From a checkpoint of a small transformer trained on Wikipedia.
Size: 4 heads of 128, vocabulary 8192, 50.3M parameters.
Architecture: RMSNorm before each block, rotary positions.
Training: a variant of Muon for these matrices, 901M tokens, 6872 steps.
MLP neurons of a small language model. Each row is named by its layer, matrix (gate and up: input weights) and neuron, and shows model dimensions 352-415. Each number is 200 + 30 x the weight over its row's rms, rounded and kept within 0 to 999. A neuron's up and down rows have the sign that makes its largest values positive.
After each neuron's rows, "fires in" lists the words (lower case) most often at its 100 highest values on Wikipedia text that the model never trained on.

L7.gate317,198,204,234,204,235,208,228,209,249,151,194,221,222,244,224,225,117,168,216,211,228,198,156,262,191,193,222,226,223,196,183,244,143,234,153,228,203,209,184,221,206,149,223,215,227,232,169,199,260,147,268,176,228,142,195,205,168,177,210,227,232,185,248,210
L7.up317,207,195,214,213,161,169,208,135,218,189,192,211,180,235,159,220,112,228,169,202,223,210,172,174,137,245,207,229,207,229,180,195,226,174,214,218,165,179,201,202,218,181,242,199,179,185,191,233,208,148,180,191,222,229,191,191,213,193,199,221,191,205,252,223
fires in: "the", "s"

L2.gate1646,161,221,230,245,197,185,237,124,290,219,184,222,214,142,199,188,213,172,170,169,239,249,219,201,199,182,216,208,266,164,227,236,140,167,183,215,194,203,188,177,206,204,120,213,174,205,216,203,231,218,232,180,187,196,253,208,169,186,226,207,202,175,228,163
L2.up1646,173,206,244,230,204,148,233,203,249,267,163,208,193,217,208,184,222,156,228,185,186,231,227,194,220,195,149,215,201,182,165,202,218,221,214,202,183,189,213,200,222,218,197,188,176,250,252,204,220,228,197,229,181,180,191,214,205,169,200,181,207,205,199,208
fires in: "to", "of", "is", "demographics", "were"

L7.gate474,184,219,214,195,190,160,224,201,172,140,215,191,181,207,195,190,161,241,202,188,225,226,233,178,180,231,221,225,211,228,228,215,193,166,224,217,184,188,198,234,180,191,196,201,172,225,194,211,204,206,161,182,201,208,196,179,197,219,219,191,214,151,248,162
L7.up474,215,227,229,220,202,162,216,185,218,182,160,166,184,211,151,254,166,213,219,179,169,183,130,169,204,208,231,214,198,287,233,225,201,187,192,210,229,230,126,204,213,201,220,204,205,232,213,161,194,204,221,204,190,192,197,238,264,182,221,183,176,170,190,234
fires in: "a", "the"

L7.gate1542,208,227,261,190,151,205,254,130,236,170,234,173,226,168,206,240,246,223,220,161,163,207,160,256,200,233,177,214,221,197,209,187,212,157,153,197,190,195,249,187,191,138,189,238,198,161,216,200,167,245,181,226,241,200,185,193,156,182,202,230,202,194,249,248
L7.up1542,162,201,211,194,182,123,189,170,217,209,180,142,227,221,208,177,222,210,166,178,174,202,221,210,191,189,235,189,205,214,186,134,173,211,190,188,215,188,145,175,214,145,213,210,199,195,189,192,166,261,234,194,169,193,193,200,163,166,203,216,199,205,242,183
fires in: "the", "for", "in", "of", "to"

L7.gate1307,221,262,197,173,227,217,221,245,212,216,142,179,205,179,203,148,242,209,185,231,262,217,208,263,234,188,206,228,157,198,251,166,224,238,216,172,206,219,196,186,179,220,159,204,169,211,199,121,241,240,254,195,204,168,172,222,223,138,212,191,161,192,206,199
L7.up1307,198,188,153,182,164,221,195,177,209,225,204,236,220,187,218,182,205,187,203,142,205,212,258,188,224,142,171,218,237,258,187,178,236,219,135,205,214,175,250,154,214,201,251,160,188,198,108,144,204,252,225,223,296,211,193,220,200,242,240,172,144,171,198,208
fires in: "that", "which", "sheet"

L2.gate574,183,138,200,260,175,206,138,200,254,175,161,158,191,198,209,196,202,240,203,198,191,156,246,204,163,175,272,214,197,173,165,243,183,194,248,215,185,176,214,202,191,153,203,172,214,197,200,148,167,164,181,226,192,219,223,173,219,205,218,201,252,192,214,173
L2.up574,180,232,223,141,190,202,201,222,178,226,163,233,241,215,220,212,188,185,185,207,175,168,230,225,180,252,206,224,201,239,191,172,225,230,217,155,223,205,195,237,259,265,161,207,216,246,241,175,247,193,206,198,140,179,222,167,225,190,164,226,238,187,226,216
fires in: "to", "by", "of", "through", "following"

L2.gate922,234,196,131,209,193,157,176,203,226,206,223,184,217,181,216,179,196,284,171,226,202,182,214,303,211,197,197,185,222,223,164,207,180,136,193,184,184,215,195,211,203,192,220,208,164,250,175,224,161,232,172,248,173,265,203,256,199,124,174,214,159,218,171,210
L2.up922,246,167,129,199,192,249,95,211,225,201,218,174,229,197,157,196,266,240,222,183,231,196,198,217,183,187,146,202,204,225,233,262,233,209,220,144,175,168,157,179,176,189,232,224,192,234,161,195,238,288,213,203,212,217,211,261,187,181,170,187,223,205,214,206
fires in: "this", "that"

L7.gate16,197,204,252,184,167,207,253,190,198,169,214,170,244,194,181,223,247,168,242,174,164,196,141,193,176,200,156,198,171,185,223,186,214,198,242,172,222,242,199,236,247,206,157,222,188,246,237,193,221,223,193,214,161,213,240,144,178,170,233,182,258,223,245,209
L7.up16,211,187,181,180,175,215,211,223,107,220,247,217,205,159,149,182,193,190,202,236,195,180,188,233,172,214,206,234,196,245,214,232,212,280,183,211,204,126,211,176,220,186,179,226,200,196,178,195,141,188,194,157,231,192,221,261,209,166,191,219,186,194,173,211
fires in: "to"

L2.gate1140,221,241,179,187,205,142,207,218,165,225,221,231,196,194,264,222,244,240,204,234,199,167,201,246,171,184,202,207,202,241,209,246,260,248,198,233,176,187,209,196,182,205,252,173,248,250,245,235,266,214,201,262,221,162,237,215,219,252,207,222,192,190,214,195
L2.up1140,195,241,223,243,185,161,194,240,203,200,171,169,174,169,220,165,129,216,188,161,214,223,167,170,214,141,155,210,186,237,250,204,194,200,180,191,207,205,248,236,159,236,202,209,230,191,189,153,192,219,184,195,165,182,197,196,279,223,248,218,184,197,212,192
fires in: "a", "major", "brief", "minor"

L2.gate64,168,144,141,194,157,244,183,247,157,222,163,182,195,183,145,183,181,217,199,203,170,198,226,198,209,183,165,140,199,233,204,193,238,192,190,210,150,138,184,166,157,197,177,194,201,256,173,140,233,185,177,234,181,224,178,173,188,157,213,193,161,265,174,167
L2.up64,250,190,175,217,196,213,184,206,173,197,201,251,212,201,212,215,192,177,168,138,185,180,200,216,201,202,203,223,142,223,190,257,216,183,192,148,196,256,214,241,202,259,184,171,190,194,132,213,210,190,162,195,177,258,214,174,194,148,194,190,191,217,230,243
fires in: "such", "this", "these", "those"